python train.py --d_model=160 --head_dim=32 --vocab_size=1024 --bias="none" --init="uniform" --lr=0.000967 --lr_head=0.00515 --decay_fraction=0.565 --doc_mask=true
MLP neurons of a small language model. Each row is named by its layer, matrix (gate and up: input weights; down: output weights) and neuron, and shows model dimensions 32-127. Each number is 128 + 24 x the weight over its row's rms, rounded and kept within 0 to 255. Numbers have three digits each. A neuron's up and down rows have the sign that makes its largest values positive.
After each neuron's rows, "fires on" lists the tokens most often at its 100 highest values on Wikipedia text that the model never trained on; "fires in" lists the words (lower case) most often at its 100 highest values on Wikipedia text that the model never trained on.

L11.gate337:142152112142112091075114111154151116124168130130111074146128149115151166115144135150093104111152155107135130117124147116143135143129115134129128130127106151096149118135164139124137142122108140120124180061164128148143142116170161141159136117126086136148116150135101160138107107110143151108
L11.up337:164149102111145126155131101142146144127145172098146093108129113154102128120137120172084096075118125102102109076101171140132133124170100105159139132161166139098180153114128114115105144143134130136141156076133122112110133122115127140146125126171134157131107131102095134102133094100141144098
L11.down337:112125133063110148116138118123148098164103165117128131159146145112103159151119120117106125113074109090112130129145114091102087140130125102135168106106137124126126141138141111078092179118110139171139094110148115113139148141085120124152130136109159144136107090176112101171153099146127092161
fires on: " be"
fires in: "be", "being", "before", "behind", "began"

L4.gate271:143182178181096121149129095095126125114139130130143182164144089135155148128121087135118125074138115088122146140117165114085129140172115151148133108113124135109100136142082139114119139147138114146098099129171104127113095115128116096158124153141103161118128091087129181116061120128127161096
L4.up271:132170152088139120119112128119157087118150116143128154117085145180131115141167166099090144092149146165161109162136121179098114091145134108125099138135130176125149109138101126144150169108109110120111135149098150123181129105146147111145119114141113143149144122112161091165132100127131110169
L4.down271:096161096119115099123108131141147135110100181141116124114142112067143126111147113137128150134098132117095182127148153101104137165158138155087137165110142125130132126117125126122115147111115134179077127141141139098103117124157148109171113171142119111132118097130143128123139172109151141113
fires on: "o", " as", "res", "rom", "ang"
fires in: "as", "so", "software", "choice", "soon", "schoenfeld"

L9.gate301:106117118143127133132122117138101110107112136082137134111147126167147145148105146137100150123111150160129148146091151112143131114088094133166103127135147133113133123121148138160122106130159128155139162099137123139117149089181099124089140105123128177112134138097167132167111105109121123135
L9.up301:125126124117096156129095104137088104128104105102148180092129135111141141150133151127137102176137143134162097115135171143101138101154127128114142148108136109131157126156142119140088108140123143111165125150159126105095150151120118099126097136097134127176096107127142111131110078151130133085
L9.down301:131127112143153143129108140114137111107121127109123149135159158100110127089133150138121151083167137128144159088149114107150176112108142116151110120101115125115128136146154182116112120116110100138122087112094087165137122144142187170131108102137108149117093133132129110129147120106133107125
fires on: " he", " they", "om", "os"
fires in: "he", "they", "head", "help", "heavy", "decommissioned"

L9.gate165:179120117164106118120128143118159153148110096121156127115124165115129114131140164160092135117152119093169120110121105124129166110159130147132130118147151114136138136140151148121126139119148165190104134107147151129159122141081111112116122110159139134084073146109193096100137146100146143134
L9.up165:109130115171102120128139167124146171120097124165164142194123100132105112155170110156144169145128171129150104113110117155129148140151120123162142162180134138165109078148163129152159106101128148166129114095119105106092135126096109119102179121131139102140110121123159158109112151134110145121
L9.down165:108162084126154126126120100118122092116132156141125079144139125119119149159157124148089165103121123118126098103135121164142122157090075127157070135123135148137130106137162122152119150137089094108127130120157132084157161157107120141140112108151091108147110132135139150094124106107103099141
fires on: "om", " that", "ro", "im"
fires in: "that", "women", "wrote", "nominated", "woman", "nominations"

L11.gate423:130135101118103068076128096127105088089079135151141112128105178105094144101142148129126127144106125136132127102104131109171108084115121109120116140119112106147106111144161133067110154137120139162142132130165143131145157130167132075181124135182117147148127146158133097123086143096132134102
L11.up423:109169106169143088138105152102146145110146147152144115149115150154133115134103124146119124098107124125110132091102148167119110156138161166136188139134117148152138096081131151127099102165111102092115127167110139138109154134090126118102166148112088147112155095136112142108143123136127100112
L11.down423:144115150112116110114135152101137097142087109150096144146158151122072148130124184131111107101123141108113121099106101134094134113117122142122089100130106121137129077120144120141076102143114110148127134106131114164092137122116138091155118091190165156159104133119110114146142188099131092164
fires on: " be", "t", "ly"
fires in: "be", "being", "began", "before"

L7.gate397:171135123142181088111111153120157121163142115098139122148142126185146127133118115111142097084145113077079141093132092107129126093119139130137135146131150117121128104135126106182100166088165143155139152139139152172146157126170103131163100094175131087159078123123127167143161117119141122178
L7.up397:129104181118158159143094147146181101125077087128120173155124141105113114136127162143116135095142092177131132121094126172171154129139134107124122145095141132121079098109118142107114130094103105125153126141133136122170130159155129135131101110113111109095146136138152135140114114156084093124
L7.down397:074169081094140121080118114121117116157115116088145094090159123113119113142146114138167161086113122113124122159078126113109146135095124109170128164169114106124124134122137136052138171169128078122122125116128103105097157141155134078157111132127106128127114145114138156123105125145138111110
fires on: "ow", "t", "ear", "er", "le"
fires in: "however", "near", "how"

L4.gate255:124173147151133141155068107111145117157136072169125137152134129140116082114144127133135182117120103143116155113154149130137079121098129164165124135113082100148116135087109111156132161119162123160123202120140171146122151081131134112137120105154138147120126118110126165138096097119117140157
L4.up255:105081172112114101133115095123107082121134130134160117117127097146131109135118124133099108118137094106149159144186121136121140154130141108128115119107102153123122134145110145124146156103122128113143140140155125174128157114129114155149119129128137096085171104105120123176120097090128156138
L4.down255:134157163148165154133140150151141122147123132144138125146189180107139095094151106146079154105103161149169128116141082124119105151104150128117175146156149150170159117136097133131148123115140125110163143136137177128093165139144122145164088095117168157139131122122112161146128158100105160088
fires on: " sh", "o", "ow"
fires in: "however", "so", "show", "how", "should", "software"

L8.gate107:144142151137130119125137145145113141129105120125120137094108126103113165182101117149125140124144138142158133153126075106131131083057099145130148160145156109131141105170120151127136123104147170098112122159111067117118104143178120126150138104100182124121150158162136105088146131078145114158
L8.up107:160138085170097102089126132102145118106129108104127072153088132099103134133127135111169152141125186152071116116141100152098121171082150136129150133134094131161170136132136120157133088107141119122093137139129139141148111102136145116159166168146162139114138098126125165149141131130146131098
L8.down107:101147154102136115057117147124131145101142157097153130127134106148152124125133108134177139082116138115133161155116122144121159145129162161148168113112125088113113107180137153100134108128131177138117166170148141155121144130098114127129135133116117128121144143124070101121098148140117072167
fires on: "0", "1", "l", " W", " s", " The"
fires in: "0", "1", "moulin"

L4.gate33:136122135105129133083176138148130134122104104107129168061124140118182122070101158158116138137078162093137138101140119154138128099093137143173087185117116111129109154121102127153173118119130140130181126133129100139133183162104130170151124103139100116110158126132135159119146130129117133133
L4.up33:117169109136123126136096126122133170098142138094149111131111109122135121067140104109101115169129095108105098106125138106123153077139146148114112131120158144133132144125158125120123098147123171134112086133075134063102114122118100107120154097115115134104144123139167123152135156126092116087
L4.down33:165142140154158107090148125163093118151116104121083139177162119146116120141109123118154151091145140127141137133088106091146131125102119142088173113115126112140137130107098146119108113151112139109135128095172136110161120109128144102137136123114101096131116101110131129132090091123145159132
fires on: "ang", "on", "ng", "t", "all"
fires in: "language", "london", "robert", "young", "rangers"

L6.gate41:110133121115111154124141124136130115117163147161126142144101156118110153174126083135133113114151113154127097095100146163102119152115113119139123127119118126132138109099108169141113104145141138115118092127154111119089144097161124126119105118103154124152162140172115099109079137135121170167
L6.up41:119129144126128120094126141088139137125168139139114154138131154140142160084102123149103163115142136165176161141107082106138146125127171163120113129149156102162179175117091097138148125114114124112158081138162097146121174134159159118114132143161119131118113072167110142125134152130123091113
L6.down41:114182140159114127153082111084132132170125117136129093109130157102160163108125153131146122111115145114176122152129104146171120138160146111151169107171146162114125102174162165137124126128112151089137089175136121123156140180145142136103153111148117133106130111138135133160144150082106101125
fires on: " out", " him", "un", "eb", " up"
fires in: "out", "him", "baseball", "up", "taken", "years"

L4.gate326:139121074140075129103145133142117087141100169100086151147141136158108093124105102176123144122076125122131098142104085109108132118188131126130135131090125091136110125155099151128106152114113146095112158133148167134162160153133147115142156143121131115095113132128122151166127095141191139098
L4.up326:125125105083173144138128104140146160134074142129153116082109099164143128138124152139108090105111103121115173127093147103141124149133149117151180166112172142141135189134140144128143125100122135167131149152113116098144112158121100098174160153115145064120156123134122111147119117157130125149
L4.down326:150142146132093116118137146117116156109111126130128138179096156110105131144149086112144144161175128151140095082117112132145134109120108101136090118141173129111106126072121104095131167119109115126114096112124076137109133122116120200121084116167137157116118174144149135124103172099131122149
fires on: "on", "in", "iss", "est"
fires in: "won", "win", "month", "money", "months", "decommissioned"

L7.gate259:076157100163110128065151118112136142081141116154139157154112168126161130133099103112119139126163136121101128107105091145077118100163164131096139121148140097106153130128123137137120135152152122119134163143113141153106140113176088144152121092124117120129125134152059165110156152122149143176
L7.up259:156146139159147094120138086122151075145165101121117126145113170117151108129145114155113127158142131137179124134095117123118117102109154137128183117132138136133162110149114104164180108113133156127093119135112065146136103131098129114160099118117118104161130156156121123119150153157097117104
L7.down259:128124165149141141082137147149121156118126109121094128138154169071126147113108144124123151114112087159146081130085133155160142113122138128139099116117151133134127157144138125115104153091090093119117135120131158128109117154116107093083105146159135105157123124152144103119108157065092131118
fires on: " up", "ack", "ak", " out", "b"
fires in: "up", "track", "out", "tracks", "upper", "upon"

L4.gate158:136109143127132123128100134139116084144124148154155124112097119118164142098163176149149084124174130134108105136100131103135111174128076156098122109095083121142098120125137134152169112142159154143104151120147126115170109146099083124125161101075113118135148154160159116093118143140195146133
L4.up158:132154162148129122116130154154120095131127159104108130091123128130171126151125166142119118096100101124132099137168091113190133146114145141158159116115107078175094179147162187149065089151127139144085149133150112134135121140130135148127162131103181113108117096126143112139144124153151150124
L4.down158:157120157120128098143143112079103146101122125129154092115147113135123117130126064151119111139099121121138159137090116168149129079134134148148137155128119165093130163094162102104115177103102109094116124091144114168102133141131139114112113118111128145119101126141102107159140160085080104113
fires on: "her", "se", "ts", "an"
fires in: "these", "father", "another", "its", "irish", "mother"

L6.gate132:146137108122148137131141179112109074094108134083121120089120137121157131122113139145161169125137111098185146136138083105103145168104117119130130115151067096180085088101104157111122144144194149146168109131127108130122120131091119104086155112126126120126102123123156156139091105113136133163
L6.up132:149178128132129140144126104101120128140131118134164156139164186096097125099120158141115131138166137170086118139149133090110124132138145108125108143128083101085138122101116107102128146121134117120128116096109118148160125161136080147157121128092129176119153138140113159132139120165116115150
L6.down132:113137122125126148134119146136142121081114125134116116063174163091104123108112144145120147116115113122129122162136069088141139179111142142130132163097098091147109134117119150116061102148150112129155102104115113122123134109137140105104135155107139132110124135146126107153104150118152113131
fires on: " He", "he", " he", "e"
fires in: "he", "head", "weichel"

L11.gate113:134141106136131109158123136141127159172119153163163151096149128118168110196108140197148137169116129103150151122147080113127069140117141125141150144149110117183128087134130145113112113140166137172106109159133134104120123134138150114113138104158111149140095103120156136149084123126140120093
L11.up113:113152117099147134109123148167167097101126131121087118098169099133138159110133096144111148171146120124114125101159146094151192132132169118151142122152098136140087137131148134121137119090136109140165135124173130137130146159115095167129112130092139111139124104127152142114123162076146078171
L11.down113:161110165096090123135094146095115121113141130138122146152102136132188152126113172163127115159134098176140118109098116122119092127075131116097117159158117146130119074127125136151120099132149105146106131084140114079172145138130176136144129125110126158130135157126166143123125154155122135105
fires on: " which", "at", " who", "ose", "ce"
fires in: "which", "who", "what", "whose", "once"

L9.gate218:169086112135147131125170108155079123137156113133176151152119116141131149098110130152119186173177139145130100132119187156131127101123137118111089109169143114113137143154137167171121125129193074148137135151125144110151095135153146120110090111168163104140132123137149137135140139118142151138
L9.up218:143105149144111120148123095091119102069154124134121123110151103131141154125145119150124080085105107129081160178113123151127140076166123132081152145138144116118147137121107175115082171103104091131090092146169123111105090106115152136142093138109096113128134131123146099159139105108111147135
L9.down218:150141116116126146144143160153128144144078154137160139140151141140103142112148103149111075101124106110137116145078110113126134118105141127118188133095095145122130076142155178109110144135100144148143084121179105120142151118135158158144117159134097139088127160098102092144104101104074133128
fires on: "1"
fires in: "1", "100"

L11.gate111:101142115130085135136147130133114129125112169156127130147136128140150160151139145132099127099157147161138122157101112123135130130146120059104090155105138136127144120160123129140113120163111142126158131167139211120119156111153086095107112089123171151148100129138170141154129180112122122108
L11.up111:136135121141147135124125132112125143189113151149130113103099126100123115138094099134150125169125114114154118093119109122130156116110111155121148145145108138141145145118161153124114090103138110183097190145132201133144096108159117132092143097154125141143127160153131192139145199127119105128
L11.down111:113125118104134147075130165150115120124136159109125130118137158122132121162154149129110158104197154134145136163144096118137138094121105125143124119113171106117073081135128114139145135107147151118108059117155118112121145151128142115134106101099178147145129143159126124140149117180124094141
fires on: " the", "ist", "ot"
fires in: "the", "history", "notes", "there"